config = dict(
    d_model=160,
    n_kv_head=1,
    vocab_size=8192,
    norm_place='pre',
    qk_norm=True,
    attn_scale=0.191,
    bias='none',
    parallel_block=False,
    init_std_qkv=0.0492,
    beta1=0.95,
    warmup_steps=419,
    schedule='wsd',
    batch_tokens=[8192, 16384, 32768],
)
MLP neurons of a small language model. Each row is named by its layer, matrix (gate and up: input weights) and neuron, and shows model dimensions 32-159. Each number is 200 + 40 x the weight over its row's rms, rounded and kept within 0 to 999. A neuron's up and down rows have the sign that makes its largest values positive.
After each neuron's rows, "fires on" lists the tokens most often at its 100 highest values on Wikipedia text that the model never trained on.

L3.gate163,168,270,186,153,188,209,277,225,208,182,161,187,220,268,193,242,243,188,231,306,84,247,283,142,186,220,214,181,230,222,169,272,153,211,150,175,229,160,199,215,158,213,252,153,218,162,197,189,157,194,226,243,144,147,212,176,222,214,217,213,241,167,181,222,165,147,228,245,243,217,238,166,178,180,153,175,214,210,162,204,241,181,232,266,209,188,205,262,175,200,263,279,254,202,162,295,221,190,187,193,199,238,192,209,213,271,223,176,241,273,174,195,272,196,189,177,272,231,164,221,212,196,71,219,208,223,219,223
L3.up163,153,216,181,199,235,166,227,280,217,188,169,221,151,206,201,157,132,199,237,232,242,161,214,177,212,183,146,208,246,243,209,235,172,138,126,122,181,220,232,89,130,280,201,167,229,222,160,247,217,261,205,175,237,254,218,203,191,198,207,239,119,189,147,163,275,191,178,187,215,252,195,171,165,235,174,219,139,256,173,233,161,201,148,204,197,206,153,212,127,190,202,231,252,203,261,234,158,250,125,201,243,233,252,252,165,197,104,225,201,170,106,238,176,228,174,133,229,274,324,241,206,199,220,175,217,157,213,147
fires on: " |", " do", "do", " Do", " first", "gg"

L3.gate172,189,246,217,221,195,166,221,228,243,184,249,179,203,252,151,211,144,184,227,188,216,161,147,251,176,275,179,120,240,207,215,238,184,134,266,211,252,133,229,221,190,181,154,180,228,160,202,200,234,140,196,200,166,172,124,119,202,179,148,222,175,232,165,195,204,266,222,188,247,166,135,205,219,179,279,225,209,232,213,220,187,238,203,251,202,248,160,169,122,175,224,238,205,204,152,189,198,131,161,238,119,148,215,218,220,135,181,144,196,209,283,153,178,219,246,237,176,236,197,197,282,208,302,234,193,170,224,303
L3.up172,288,210,187,251,215,143,213,211,148,189,192,228,202,159,218,172,195,168,225,251,180,218,269,229,176,130,173,230,205,155,144,221,173,178,237,224,262,225,238,214,195,193,145,175,176,169,213,218,275,197,249,289,243,240,228,180,234,221,143,136,182,147,112,180,164,201,198,219,208,176,182,207,199,199,142,288,138,164,124,197,185,188,183,189,223,164,182,208,180,185,285,244,251,233,154,185,137,121,161,155,251,171,160,227,150,195,188,111,225,188,155,159,167,194,266,248,241,213,251,161,154,244,206,136,230,197,191,308
fires on: "\""

L3.gate22,233,180,210,224,209,264,226,209,205,174,249,189,147,176,215,210,171,218,246,247,180,247,166,228,197,148,179,138,92,274,172,205,248,125,250,180,185,235,176,265,278,231,198,224,158,187,199,110,171,238,176,213,289,225,157,238,217,176,228,186,254,201,185,232,181,207,235,180,208,196,204,262,214,257,168,180,149,274,193,179,254,161,239,234,219,232,197,190,201,201,204,182,119,177,55,179,77,224,68,154,239,213,138,200,218,181,177,191,171,190,174,163,201,244,223,200,180,251,200,198,178,155,236,195,213,194,239,236
L3.up22,217,202,214,247,192,189,161,164,228,191,240,275,145,235,250,197,163,201,240,218,184,179,222,152,205,226,199,223,215,227,235,186,174,247,196,141,260,213,225,209,172,198,213,187,132,230,249,263,176,236,218,230,235,164,186,261,245,146,227,178,147,159,178,167,143,153,233,146,138,145,162,246,263,238,173,86,206,222,165,219,185,230,146,203,272,91,169,172,211,162,181,187,193,120,225,125,203,229,304,201,219,204,195,239,171,191,166,176,254,276,210,162,135,233,267,166,189,205,244,106,239,184,204,180,151,216,138,230
fires on: "ed", "al", "it", "born", " March"

L3.gate88,158,139,191,240,181,208,216,229,240,160,148,220,224,232,204,219,211,237,185,263,112,253,225,138,184,200,214,171,150,211,185,186,204,270,143,242,236,255,243,219,201,255,230,133,287,165,159,244,153,142,155,194,178,226,221,225,220,216,197,213,181,199,245,143,94,278,72,231,148,132,152,211,209,229,214,193,198,246,270,212,218,250,223,197,156,211,129,182,190,217,157,167,211,177,201,209,208,241,226,206,211,207,195,220,228,206,232,176,156,157,238,156,231,176,244,250,213,176,209,227,156,148,194,223,245,175,173,145
L3.up88,246,283,227,266,151,153,170,207,238,263,170,141,194,167,102,189,155,203,163,193,123,221,270,232,178,256,164,247,122,179,159,202,228,215,90,206,302,124,189,157,133,154,178,165,200,176,136,174,213,215,200,199,233,146,182,233,291,215,197,241,218,254,138,193,195,177,247,230,195,213,205,181,153,172,256,180,222,169,207,194,221,180,170,250,188,150,213,178,230,287,224,224,234,178,177,202,125,186,187,181,240,160,262,204,173,220,187,243,227,262,264,179,207,290,205,210,174,185,223,252,182,235,237,162,186,194,152,184
fires on: "te", "ta", "se", "ke", "ra", "á"

L3.gate355,228,195,159,291,200,210,214,195,256,194,192,188,169,194,162,203,247,207,192,184,205,271,163,163,119,190,196,192,251,147,253,191,131,226,174,136,193,171,202,160,191,211,179,156,183,193,251,80,148,161,203,107,210,159,168,166,161,144,245,181,208,276,156,233,200,229,182,263,190,207,155,212,176,159,208,273,172,267,240,215,172,204,174,168,213,235,185,150,239,178,220,251,267,123,187,198,263,185,190,187,210,191,193,154,267,215,245,148,239,183,151,186,175,251,227,199,241,244,105,194,183,153,188,249,250,127,188,162
L3.up355,241,215,242,201,236,211,168,160,266,236,260,228,120,101,210,269,77,227,180,222,236,177,280,178,178,207,183,244,190,220,209,186,189,153,234,207,253,219,150,231,203,178,106,198,229,180,240,157,135,221,248,216,203,127,237,205,216,177,251,238,194,265,160,213,215,250,219,231,140,269,143,194,191,180,264,212,229,158,179,152,193,153,238,147,220,247,211,195,218,150,172,217,197,219,201,154,177,220,187,182,134,124,204,262,238,200,142,234,154,238,199,224,191,194,243,151,209,176,216,180,139,186,187,230,205,210,190,208
fires on: ":", ",", " Candidate", "e", "ul", "i"

L3.gate204,226,149,152,274,243,207,148,91,211,149,175,128,104,225,194,194,170,236,205,189,190,225,180,240,117,262,235,214,140,190,217,246,171,251,188,112,213,199,174,188,178,144,228,213,208,193,217,100,177,175,281,172,209,180,217,197,217,197,182,230,237,172,167,256,167,149,157,195,194,186,222,159,157,163,160,217,252,279,170,197,145,159,290,197,227,184,241,199,192,178,284,207,171,169,224,183,200,281,228,246,197,184,234,230,261,269,196,216,222,181,214,191,234,165,164,196,236,209,176,125,221,183,178,289,206,169,212,141
L3.up204,206,184,249,182,123,148,186,159,213,251,195,241,187,162,176,251,145,176,219,243,264,175,242,138,112,174,173,223,186,160,205,182,183,244,211,209,252,235,145,178,188,248,204,254,128,195,198,190,150,339,199,241,193,177,180,270,188,216,214,198,220,210,200,239,151,218,207,225,233,200,237,194,204,202,234,172,177,190,220,178,175,188,210,185,197,169,209,166,202,197,246,211,239,141,170,218,293,130,153,160,218,179,178,226,217,210,252,164,185,232,187,139,195,198,177,158,258,191,151,135,177,221,192,218,286,264,188,90
fires on: ":", "s", "born", "e", "se"

L3.gate328,206,248,246,253,200,255,222,219,198,207,164,203,197,197,198,142,166,240,200,214,286,155,248,269,240,267,251,218,242,237,170,281,148,242,134,122,155,265,240,179,235,124,152,216,216,233,227,205,195,217,190,179,138,256,195,131,116,257,173,210,232,211,187,195,224,167,215,153,238,106,215,212,135,237,223,228,243,160,210,186,252,257,188,257,115,176,165,189,255,195,212,162,206,132,272,305,216,217,191,198,174,161,197,191,232,219,233,269,197,122,229,210,226,240,129,246,188,205,116,197,190,220,243,240,168,169,172,249
L3.up328,221,127,252,157,229,162,231,282,107,185,159,213,140,168,206,148,167,253,237,231,304,163,180,169,261,218,244,169,197,232,214,233,247,248,212,228,269,234,209,192,178,124,126,198,181,252,186,211,247,220,224,182,181,226,258,161,167,254,187,209,215,232,188,178,254,155,183,150,192,180,230,233,231,197,217,209,133,201,242,223,224,112,159,201,174,162,118,184,266,205,223,219,145,179,189,233,161,201,224,202,225,201,207,225,173,236,162,164,160,232,196,210,215,176,123,236,258,186,148,254,180,280,273,200,150,165,210,174
fires on: "o", "lo", "cade", "y", " geo", "ster"

L3.gate412,174,209,181,222,141,207,231,212,187,151,210,190,225,194,253,162,266,252,196,257,298,216,204,280,161,255,161,169,178,207,172,204,184,218,177,183,161,167,247,193,190,239,247,204,230,169,279,169,136,199,173,277,192,148,125,161,132,149,239,149,221,220,117,128,223,169,210,172,167,182,212,238,293,214,188,297,199,174,159,191,200,227,243,208,195,203,218,173,251,167,175,171,137,210,215,97,197,191,247,225,292,185,191,252,238,237,165,274,203,178,198,168,119,279,198,145,231,273,247,201,235,190,195,215,179,235,150,186
L3.up412,251,151,163,183,183,165,188,127,152,132,233,185,261,240,217,236,151,193,172,208,259,136,264,198,223,185,213,224,193,200,178,197,222,243,181,188,193,170,215,239,164,179,200,242,238,198,204,235,239,117,201,222,243,168,96,224,253,191,190,127,127,163,145,254,222,239,187,195,226,188,157,214,179,110,162,206,175,182,191,217,209,271,199,232,171,187,182,227,153,203,194,220,172,200,216,207,214,276,239,244,99,261,210,224,225,174,181,251,227,166,242,149,196,216,173,218,212,162,184,235,272,227,280,214,255,135,140,185
fires on: "ing", " and", "by", "mon", "der"

L3.gate363,145,199,183,228,173,145,238,151,207,179,182,163,194,193,170,249,247,240,158,189,224,213,203,216,106,196,200,152,160,202,202,206,224,162,225,204,188,200,205,248,186,221,158,185,212,198,217,125,172,184,250,190,254,192,202,220,176,190,96,208,186,145,194,244,164,208,132,202,89,146,187,305,144,204,250,191,199,208,212,253,192,224,235,250,269,169,218,205,147,137,192,144,173,175,215,224,207,203,238,153,228,153,192,231,211,183,160,245,179,91,176,224,332,151,231,193,185,215,229,218,154,178,196,251,259,243,183,167
L3.up363,241,191,120,199,241,235,123,180,221,202,209,201,226,287,194,177,224,144,180,88,254,195,215,179,226,157,209,249,132,173,227,197,212,179,177,214,241,263,189,239,224,173,235,181,203,161,175,184,196,216,131,195,243,139,206,308,170,230,218,241,222,207,172,154,288,132,168,195,156,208,211,255,179,207,205,197,247,279,162,254,192,183,255,100,64,194,226,193,195,172,225,135,168,241,221,201,255,172,187,162,212,206,238,173,196,181,156,191,134,234,198,195,184,227,167,256,169,146,211,195,249,202,214,180,258,231,186,173
fires on: "ta", "=", "te", "l", "a", "th"

L3.gate304,196,217,169,205,169,169,212,241,173,236,195,201,202,238,273,239,131,218,301,174,178,159,187,253,158,208,159,150,152,186,243,299,212,214,209,207,245,238,164,156,195,173,162,236,224,186,326,167,210,268,259,186,228,196,264,211,181,198,157,158,242,202,168,234,157,146,181,152,280,127,254,252,179,296,195,159,210,249,171,175,160,158,154,229,188,200,174,126,173,203,192,182,187,208,209,206,164,160,220,196,175,185,181,182,148,273,200,212,245,169,183,162,173,213,216,196,156,293,191,217,226,213,187,213,303,150,269,266
L3.up304,176,199,210,181,210,139,162,199,183,208,216,145,201,139,235,214,209,193,214,198,126,237,170,246,220,260,233,195,147,171,178,254,188,264,209,282,248,236,247,181,202,177,231,226,204,284,204,243,251,222,187,210,219,186,222,172,127,216,148,190,253,155,222,231,217,161,186,232,144,135,219,141,167,239,225,137,167,153,167,189,198,241,206,277,285,163,276,212,289,239,281,157,208,197,169,225,175,168,264,166,200,270,159,245,163,237,175,266,156,224,224,203,195,97,208,228,140,243,209,206,221,199,158,229,234,239,218,256
fires on: " of", " at", "o", "go", "'", "ster"

L3.gate372,174,195,183,168,232,192,198,245,178,248,167,207,291,117,234,207,179,157,228,257,226,273,218,204,160,190,145,209,205,235,194,159,223,177,264,195,281,171,302,196,208,148,145,153,271,195,207,238,174,227,186,221,193,280,193,132,285,204,204,163,114,249,150,127,118,203,178,253,225,184,189,237,167,141,160,198,207,200,216,195,210,203,237,230,228,195,180,159,166,214,175,226,239,235,200,229,200,191,140,156,229,302,247,182,156,191,184,154,181,192,241,162,241,200,234,283,228,276,141,177,180,173,142,129,162,245,260,242
L3.up372,168,170,217,122,187,193,215,186,144,200,212,239,219,265,201,155,114,165,183,209,201,190,166,150,230,128,198,162,279,243,204,77,201,180,205,196,210,197,211,227,154,210,174,278,253,203,198,147,255,140,162,219,272,225,198,242,171,225,192,115,240,265,215,200,215,257,239,177,226,152,186,148,227,159,170,212,146,195,210,209,254,190,116,277,198,235,195,188,141,276,253,170,202,161,199,198,200,218,232,118,199,204,259,252,186,148,217,184,178,217,238,184,126,157,197,310,140,186,193,181,191,171,170,191,155,139,186,238
fires on: "\"", "c", " Tour", "lor", "com"

L3.gate391,221,192,226,183,160,163,311,202,220,248,196,145,178,244,160,201,212,153,276,131,242,171,255,215,224,245,247,186,245,232,228,190,234,144,125,179,206,227,201,158,219,229,189,186,263,240,218,257,151,209,179,155,167,227,150,268,210,165,214,213,203,199,209,180,212,192,243,291,282,232,158,112,136,201,263,249,163,216,183,191,183,212,239,250,219,167,217,144,233,160,185,210,193,198,132,231,262,251,181,217,156,236,181,206,260,208,249,151,152,206,124,154,158,189,122,230,198,164,120,257,120,199,236,238,204,199,215,188
L3.up391,213,251,207,273,145,135,190,182,172,258,189,185,217,211,234,152,194,232,166,174,250,237,288,192,194,230,181,227,119,206,167,227,185,239,192,130,172,133,148,283,216,160,196,203,187,175,160,177,243,179,228,248,264,267,168,249,220,224,246,157,154,232,179,221,157,129,93,130,193,168,256,169,147,230,192,229,169,194,198,217,225,177,164,195,200,182,188,173,294,194,225,178,268,139,219,155,271,163,243,217,234,197,246,182,252,157,176,193,204,170,215,208,164,203,237,189,206,195,197,222,203,237,196,209,190,290,243,161
fires on: "ra", "w", "b", "g", "me"